{
  "vocab_size": 2048,
  "norm_eps": 1e-05,
  "rope_base": 10000.0,
  "rope_fraction": 1.0,
  "init_std_down": 0.0,
  "beta1": 0.95,
  "grad_clip": 2.0,
  "final_lr_fraction": 0.05,
  "dataset": "wikipedia_en"
}
MLP neurons of a small language model. Each row is named by its layer, matrix (down: output weights) and neuron, and shows model dimensions 32-159. Each number is 128 + 24 x the weight over its row's rms, rounded and kept within 0 to 255. Numbers have three digits each. A neuron's up and down rows have the sign that makes its largest values positive.
A block is one neuron, or neurons of one layer that tend to fire together. After each block is what it responds to, as a language model described it from the Wikipedia text at the highest values.

L3.down211:119131144163116150160124112118111141172131157101149130139125127133128136139126164114114132128126125116132143108138138087124154092218112149137073080135130111111128142134089139154092152133134088102157132122166130123095146104117138137097138105126145131108142131138094169109152135140150128093135118137178108138084124136108121119101114128113119129128122136131112133167118144116110095129104
Responds to: Year digits, especially 9

L3.down107:175121160132136157141110109093120120129149115117153120123145100111089085133130128154122117163128143132143138138148159116114139153145132099128125095114136136112123112137110106133140129135163119120127072144124126131147170105118096123112130122120115137117140083136126123081134130120196136128104100124131137143134126087135127113109135138150153115098170061132109178125097147129138161109129
Responds to: Abbreviation periods in names

L5.down25:140138132131114142128150116117142132096151113110096170083127162130056132141120119132132147102153149074146143135113127156149117117078169115129101110153131139129153131156114116155127075142113092125155114145145131108120148132159151162103116117151153114173125117164139107152142131088146168168143150092110179145100182158117109132137087153105122085129163168150192115129140101118112091143125
L5.down40:140116124137155118111144140156109137140132114131099154097095128122099112135106077123130140158144134158111114101133108165117158103198153113161076118126126127155103092117149096104127133120152149131117163109137130122075150092126128169135150134154172171135130150182154095156093152089090164161103151117102145156144127103164143148160097114167112100108110123135134110142129164164148164136105
L5.down74:165170108096158106140112158086096181124136129129145163121151142135144098157160169142118108117129109139146114120123139169140126140133091160143128164109170123113130125133132093135144140113140167152136077130115158125113146138101136148125143101109131124107140106153118099105120149148075114115155146098140198156112110118129172153174138086172142105114159136117123160146107112145160139105133
L5.down346:147133115102095109138117150134125111119171129176102124129131080138111151122148099135141102178159092131148175121105111114130137095187157131125116159117115096144175119153101105142158155141161099098155134154125140103136144148183110153148130140118153104134121112083124151169133106111068104139101128126138134141108127074104152158172125153174109127108138136158146122131074133106119152113153
Responds to: Token after capital initial

L3.down218:117144143141109093152138144119162168113102150154145132152144115105115099168143085107089096121110153110119150147142138118144119086145166146128094140165112147117147153116126134079107155140142163149147144158113103141129124116110113143121153106082161117139148099115095185129158090087169125094167071112126134147115146125165138102141137149133168108115171126121088181102150145214129143096132
Responds to: Capital letters in abbreviations

L5.down167:127137150135109137120157093118061104121132088077205085158102143129157138163125113141116099140102107133140114137107144143136137124140148082126105138158146129161202124109143123143150100179137141086108151113094111126105107140102130129151108135091159094145118147166101148161106117141102145122175123133199128125141114154106104131109117146117076147132137106130109108138139142115165096121146
L5.down176:070131131136115169136127123102133114126136125094131142087152098140146119115174134078127114131131124157165126122123153179137108131124141142134144115143134120114169133141108131180122108137189116108143126113115123127110131115132143152096128133113186169134169158129090117102133143120129121162136075090142127177149129125129121111139117115097152119156086163096127116170139120143115113110117
L5.down222:107177135129125142133119123163102110121161188140140125154149158127188170156166139152101138115115169114129103131109116088132179122050137116160108085103103081111130132115124113142123186105132158112110160122106106129108103146119161111121099131141093138126134113149146120155122116116083095135132108104115137085124101152154130143100148106128122128155127126130126108153148133059130149125111
L5.down323:118136098070130119095167131123119166122157121127116128106091133121125089109161125127132098127128158121108118146103147105141103118102137096143162177111127049126141138143163097149114114145144115157084143122093096163126101142135119126115106141125130148076153113139126144118127120168141125121123094113123126136138114110204129150152177117116141158114146156126093098147118189121127125138153
Responds to: Final digit of years

L3.down94:137140120082126110134147104151128141156181168097149137129124110138143148084098145125107141075133184149123153112139141125141136116109094109110102146145124132115101121112121121137101136139112093131112096110121150177111137103113118120110132120083139072134103149105123111139129137108096141124129137091119149152139113121077135111111099129108141096154129106096132120174125134105147122139087
Responds to: Determiners and table row starts

L4.down61:091122114116114131096117097158155124124169100119162133100136136109139129166130133131146122130138150123148121123102136171111118108135147127151135177107124118108170099104146129147132181126114140149140144121080087121153095129146137145132114124111135090101119086099122156127150145137106125122138130127128121096122083105097134138151173122107118124124118082170120151096139186113147150132150
L4.down83:115092104120129126147123135156156129167109122105125138121144124094121124145144118141116100109107103168090120128147174119114098108093126115128127154111141113134127170130158116138105119111123117100112185085081166138108125149140187133155155099137134174116161109139125108157087127131104104151120108110120152161111142148137086149126102106130115114116140064073135158077131145113086141149126
L4.down95:160126137154121127119146121150138123148124135096163132095116118121140137086149110134129203110144102143130072145111145156110172125105118099149133096131135106161131126069131172150115152136128175075121139108129093084115162129085106118146104158078109107127139128144171159138094143150124169169137147132137091122126125148143124176119108123125121090153139113125142119106079177121106149141141
L4.down124:144139131149148149121091130151106123128110093136108123127102117108114189159143104113140081122086127158115082076110171127120125144127127131102146144150099111134102100136140114141096084136134166115154137106127124072143149084131144065135110137168106144101123131148135118130131114113112120115118106133120105086159092154078117106103140126175119103109150102088111114140151131090139092129065
L4.down151:118106122103097165117135125080132160103118106054112157092086149145130168133112162059163134147108104122167139135179095145089143106171103136143132125145102092158123126131112103147134129124121132132128147132170167119127107113131117102117127136093113125152130127125123138135154117165138158173136117156088174082153143086140120110138155109123145095106129122138102099149158178106104132106162
L4.down204:071150104134150152142172107125114120122172146074116104106113158123148162136119144134104111161110112108133126094097194128118128154124127077116168118136147070138173131135118104169124114151147148095110117108081085109131115089086143137168121119114138148123137159155115116126117115098111115151127113095170148117126132131105074119117112136142157096135142098124131142135120131097138080142091
L4.down210:115106116130105177140089145174158141128093096129125161105145123122115131140133113175156171113090131141137154116123110082099115100142131115129113163131118120143139183100123124111133105087147165115147127112131110109140144140131163166164160148118133155127148146089125158123118095148145161147138084129109158151103108166148135100133107153126147120105195116126130084143093145134164127144101
L4.down219:115163164132149182133131110078074152140155120076132125125123117123140158127120117086109120128129115120108083113120168125103174154080084127135097119112120122208115126145148125160099126137089143103156104127119072114145147142129141106135116113108111100143110142110142132139103120139127126135159094156118150148136152120113133141098119115147129071106135109111177165156169151146127140144099
L4.down224:138125105130129125111135159136151118148132150126171108150106146142133134108111180123105094092091124120124156090137165128154143132139112132133143140137146129132146157107074132106116164110158115100125127116102124090169089144100135122193116130117145112180147128122090133184110118135098085167122130158105138118156128159076112133106133131112091094106136146102161140154105128113146073131151
L4.down252:134158112139144115186150134168166178146151125118098148114151185145111137091125151167119126132094106124135088112144169120082123138125134118117132123129143174139089131138103108120117119137123131100157153114143103148147140109118106109098149136128040121120167105154106121142141164151134129133131116095155168123145109148112155125088117107154112140147115142153122174122091174126081106107149
L4.down276:106103149097139141115100131113113131148089115085110109146145131113111154115141098128102096129103130109081110119123174123117134127150146127152093088087146114164151173144131124138150162138116121131125132177106108108104108113169108095127115075163168119187088102159167110114154184130194126105132079087147096144144116121096118132139114141127173113098133076101092165111143191128138114153135
L4.down291:141131117140133142116154132135110123157171140172142135096127113165133138124114173075149139135126106135120119118136127168140126103097138109140129116152108131148169102125146108201127169111099141164137142105107087143104114083131095083134097189117113094163137082137134112162117132129183110110150112137130123108128092145104096126121160140096093113105108100199118148131178112090110137113125
L4.down299:103154136134097136141117133121103181143138144141134144119110133140143124147155136154097128149113136121122119149151112116139150098171115129116129101150112139149091175098103154161117156172148172135124148167156127122136101152079121088133140127133151162116137148123114125094149102134168135161141112171132140101157177141120112134148122130180088140127155122073097174124104130128173149103123
L4.down336:123077143140135125104078142156151155101136147147120139114137143122123150112143117118135111124119107118080101107129138127108123127109130112129137102152136078133113121138099148128150152149139124142072153132142158073172125103126103130093139121111085117128113105110119123157127134134096147172092191122124092104055047166118117122146140139154116133122126133177111140149118155129154099111146
L4.down378:115108113140165092118152164119174110132135137135123136142104102066126121143125122171143131108136097126096168138143119144126144155152121121153131113121127104131131151098158110158097094104128128102141128135151088082152087126147119084122134128180141138162110123117124148104101116095245137121128124127157128116135111112151119124114143140140118142112138085111157115168153128100135129134117
L4.down380:101124106126133155139138132127105152132147113093101103140106154112148138174128145105123084114095125139107095076125186124103144119111128169107122164143126083153135148104140139168080128142091150112149131104095070122104110105083159120199122134107110110134145124148151163124106144120134127110139097143186166135128101126135062150118153175145127118104157067126118132136131156099139101138136
Responds to: Year final digit

L4.down10:118145093162134141145136117151143088131124124067136143122144158127130097134073098153115143175135153122104145158162124133137168083094113115146135122130139161148127077140169119131132136145102126134103121130098153140164133116108094178155112125130115134140121128115134136171099135176135137161131133090111076128148129189136160140091131169089136097142149110107145128096142193137145134083127
L4.down38:130115128131138146140122163148180129139141150166138132127138154151102108104125137158122157113134093118114110153128122180128157133144129140125123152098122111148084162090132075107139138122088176141167132135106183120202122088142144113163147120122153122118138111100116119112158102123178123109152095113121180132115167114126163110102131111125117172102142148137086123139128086148041132151145
L4.down62:176149132146088097119112156113129113142129185124148117152131114126174144121120130152133095102139154138141138134127153148184116116115129155139129128172070099119147131116135102104141137105101138082140120116131131122149130124142153176117151133125150136138114123096084150162111109086090111111125102091110174170080097123139128106140149141103134113139084129131132110142145136142144121129144
L4.down72:097123136143157136137143136146159142158117126134116086164087147169143150118102184123129120126086091134073107137143168133131095103099119096087143145156094137154087109116091134096127157095129106146115108126060124126148118118137152131136105128165125104114118141030126142114130118120120089151123097106126126095128138129089167128165116149113130127083122111150144112133110123126121095127146
L4.down84:139129138130107109134165153133130117154166160117132149119139159116167142165080150109118110138137165134149135116140132139142125135093105108135107148156126136134136118086106145130134128124098168083146081142127140145100147108116131140096111135115108105134116173106124099158112126133115132149121119083122135171084144130106130131098133149121149070116088097122154087137155157105123128134120
L4.down143:117108123114104154137116150158115111158143137109122149123161130131172125106144102137110152129130139147146133132124118134131116124139112162137133096149102135121127180126149096167140131115107165126165172157143152113104135168158094161144102134112125109162111197104131115151119155135126157177068148056110102108156138130102141155086139151101158110158087114113131057118142134106128132126100
L4.down157:100088103128095130155143113116155163121107165109144128100123127082151154136131108105113097141123109127088118094136153144149120150126137131131094073132134113159113109089129110154090144149138122136137131123102101162133126106124178092111167169101122127116158118166121138169096168153129142154143129119139129116089168100143139134133151134052162077112126120119170076093134153118174104116140
L4.down175:149137150123119152088145153126085150127170116080101138123127123114116167131139155123113120141132145160127127082127164112099124127180133142139114116123136100122130141138121126145148120152109109069139169122135109140082119153194073080113106103131109136126146153130160159135121154128116182150091151138152121109129116112152122155150120082163136110129132107120086106101122121095132152145159
L4.down182:122134114130126130148162090124130129136169159137107150161150137106130126200118149127112102147131111153109125122170143144145125090122079144125079123141154126121074163122146085097139115124142125117111116146119110167134096095124114127123156153112119125079150134165134134130137119127122161156135109120108122165087150133136109188148111133113145076107140083081100070115179156113134109122127
L4.down198:133105143143115109105131166138118154202109143123132140156120089159144132165158098137111113131121126134101143111148118141173125156129106157180093112119134103133144172126120127114161120126130121127119110143107166154153178128123148171105115130140126089103117104154112120112137110099115098061152125101171175134112127184156096101097131140114111113113099169170100102148112071156124114139146
L4.down218:137138151148100117095134150122140140089154176122127139109156160149140104171145137160095148148129091118112103121150128170134099133107115119143140139171086129174126117125129104123150108129108129115141123110110172162153130133115189094136090136184136191152119105116136124157092143125110130110104071127136130162087121160133140126124128083147089161095089132123151095139146107151101152134150
L4.down232:098104115105129151124102130109114195167124133161105136142103143105159148139143112132101142135086194114149090091146126078131147103124126168108167155145132094155122105104120138122130112164122116114131159138141108136058098143131131134161138103126135134094091137131126140167105121140158162158175116115145115152131101126138128104124130101130091121085115146085126126100111141109156192137092
L4.down286:152116175102091098120121089133136159151123142137131089108147112093143085167163169126110149116118103124111113075133132118138111135104122125131111134137131143121126144075146109128096170137122141096093156143115133140131141109105142137122149143100127125128118107109118111112084108156068130142108096082127150156094111117132096128159119113070150135117170077089133095106174162165150139126082
L4.down306:172166106116125160146157128123145150153170121122131134134157134101121144154126137169123096091099153129094100127123117126143118108092099101134175109118114095128137120125148136145153152118134153118110106066124140116140117095134128134146128121151183106171160153129100116115131087116183158126099143161096138148137108134103106129147172150150129075111119131115096112151107163121130129106137
L4.down318:174118137091126137109138161133146173144124164135160089148127117101112155133086118120126097129127086115111127115180167142152090102136124088083111158165122123117096146122137108123129122120116121131121120154134151145116161112132150134173104110111113101115162124131107148074106115122139139102142094133106133160125115155133123091153145108111084150135109108110127176131133152156108146099139
L4.down330:136086118096119096101130097111114146122134158127199111117118121124102119106121083120106122101100191113086137134097131141122105165155111115135070165135129125169134116140103161154104170123134101141124116111122132151157096119134118111113127122115155083129095133125145135139162165085143114120133119094112151159126111122086124086083118164081114096134098095081140084155128151143113125120098
Responds to: Wiki heading markers

L4.down4:106110132074148140136098097102133166152110159131136145127136106123115131128164134116133110103129143102146139150136113097135135097142166105078132155147120136118157155099137141099134139088094146110119127136138153172134136110129118113123144175112155145079137095176081117113129132136161130131126126127134131111089134124126133116191149108137182116117130127087124100123128130132144146113105
L4.down18:117133108169107128142142086099125144097148138118113105123114124104141164105114125148117107114118135124162138131127140146146099154131147138093105159149109129148104137122115134088146140097137148171116123137119124129120102161117144126116136127138124192122143126144103135139173128070140152124146120116128207126139149126109107154153121075117198136147098092082153129100134153162107165160144
L4.down23:134117105120123107104126118153121119120125112126107124126088119150146097143135151069140136103117164109139105115094136132132104141122115137113111120114153142072112115094100173125137164098122114109111152088121155143140135128143083148134146153166147101128074082154130153095119121148072138145133117166149147126096100121141123138143164112122127147110130138113074166094137117140162155151143
L4.down42:105151117102130117110121122133109125150142111135137132171114093138137105116153167143154140154148136128158136133120135133136106149173097128099130142162131119091155137126135114097152148074107150123135135120164084136098107085103108111144165181118141143120180144146124136127182084092095107133184107158152137109080142110141167136145097105103156143134133174105153093108121136118140124133134
L4.down52:155149122120120141131162139146144074138081114119120161136132126139173134140128144112116122150178152136130152176139133109126120166149142144125118161135160115135131166121129149136125114105132068126132090083123144137113140128120186112127104110135150152091180186090124107127103120138143143163085092133091089113143124098120112105119124082133134140126160116120164125128142117170139100110145
L4.down140:119136117162144115115146150114141139099125144124115174169139065119146134137122140104110114169129121137117148160097132085102123099121203109100118117142148110085169144116133143122138168132104163110109128115079105175089099130150087155138099171105145085129146148129114132155125136107114089114163100124173151096109157148102145103170153150123138125153128130140149152070118100149114137110132
L4.down189:144123089151113124143166144126115144132096103099139115148115093158139127110150134171125125128089170153090182189136127090144100141149165137113080114123130139129100181122137094085120154113110128132139091201112129137114124154123100110148146131100129133130131118124097116151135137101156125145107097154126133171126150101124153159152074127134159144145084129074118141103142132172104153114130
L4.down192:134145091121106135160128130123141099113138113093131185144182101187174148124107116140134136159141148118115140155141152115147136114135147125108119149146140108146100144142130138147166092173085121103106165096099125129107141143108139188113140122107130111130132150144112158132059075104124112128117110149132144104160130083146131142185092141133130145108133108127147141105163093114122131104153
L4.down203:183109120129145097115090128095147123110127139092102126117122122120188154151128120139100154148139148134152121133132107148082141116116121103151144120081148150145117130106180139151148114101118143138126115149118137137135118166160092135120146162118109122127139099167147156109166081085147116125146109140134069072135139100138087136125122097116121156164179154088108152109119126145155136114069
L4.down208:129116124132136106128105138111117094127102168144116139164119102134115098127097162104131124148120139109128113129142130096116140120148158149081100192112145136130102174127124127112132150094149132137073128113109094164176108095101082194119138159145121106095129094113118145133149075105101095148147139174139091131132097131162177132116134158149140127106135133108110116110120101134136133104115
L4.down213:136115135138143148091134106133178151150103095099134153137155135138132152126169137130119124135159163129129107121156131092147138123113158121117147209129117145154132166143140126157140121090078163126147137117164182182085091126151146149123118117116104133081167103134108126182129112126072167123114122125122149119084095091107141102140095095140144111125120114141150113093128167141127144120133
L4.down247:126143149116112091103122163096127130139123156120165138129149092164131120141130162105130053113123151136129117147123137119119131079140165097134149154127141102082101145151134130122131140147087121084119160101144138154157129135135106125111140095140148135136144115098107152148147144120091106140143102158133122129120151123113107103139154106112144142121081181091131155114120142140099129126136
L4.down253:120152113152088146097119110116110115118116110135170134106139114129135107145178157128130125157112123121069105162099102140139148076121111099063119145126096095150142128106123131133089120105133143090139126109142122122138112129127150174149178113136124109106147106118118161143110114115131129130172100107119130121116096126128134135145191118169109080094197113134097128077136172121140109168122
L4.down314:131123125104121107095140131095152100116090129095146130121114119118169101135165127104106132106123138145113135170157123093183138160150148134114051127135118165134111138080153134146179126106114131119140076075105139165143134126100105124139153123074168150152134133110099125162145095120132161135120112100138107119105162157103184116135132109151147113117135110146156127105172164156120165073136
L4.down351:119143126131127110123119157107105135097093138167131169130151078105170124195145153115105149105141130118127173103114155084110163114145130110133113144129148133163130124115134094108113127138095130111129095113147101140132119096098094151154141122169067126114093092190107119154134115079150112100135113147121145127108114069089182109131145139128136119132144112117114134118124104129134129115109
L4.down383:123140140106128100133103112109139142183113125162158187157166121092095124147124135152097101112160099152120144109151141117147113119142171141113100098138114134129105161129114125137075124130155171088157140169128104154129119130135102118132132125114104145130168156164110141148105114158143141071146100101155140111116173100118181119166106132088141088129122099119125129116175136115106115141100
Responds to: Letters inside all-caps abbreviations

L5.down83:147138110160126151106106125198100124099114127162142157156122127179124155093162133090158143137128159119130114136131130123094125110095135140154101119110113100126152116086148126121134155146124144125110116068115102151093148126105117134099105129114109159178118142129113168134057123083135139136129100141145126134131143120119090102160142121131119158147151130132090172114101134164141160105142
L5.down178:119159087123111124139116129138186090137136159129137133087121133113130151113129146108121102130127160116154111132151130127139148149140132147122114089119110107146100132123162121107092146171096101129161114128077118146107149121159122144155144137118113141142123107124113138146129069191193100134121146136131114120090133119132133127081126154149114086110156107107138142155119118132144130121153
L5.down202:200149129123128144092088127152146161132128098122161121127109077137165139100128143150118139143134096140156132091128105159137144120151146132108091110157166130087124090147109119150178136164124162145151119164141137170078141132116132126097117137132098136153146119125168144138099158169089142146106159132120147125144145122121161149123133124105125121124139147108142134091148086202143134112143
L5.down280:107083152129138136142108113103103151135081147152134142136127105115127132120161136120074089171127124128134092074150160124115143102081118119116156138166177103160103087090125167115130149134129134114112108100109106110116102149154138103116175102122110127115122126131132120109126117103099109142127134151097123142114133143110091111129113160152129113099111104159105130135148111186161188159141
Responds to: Second piece after capital initial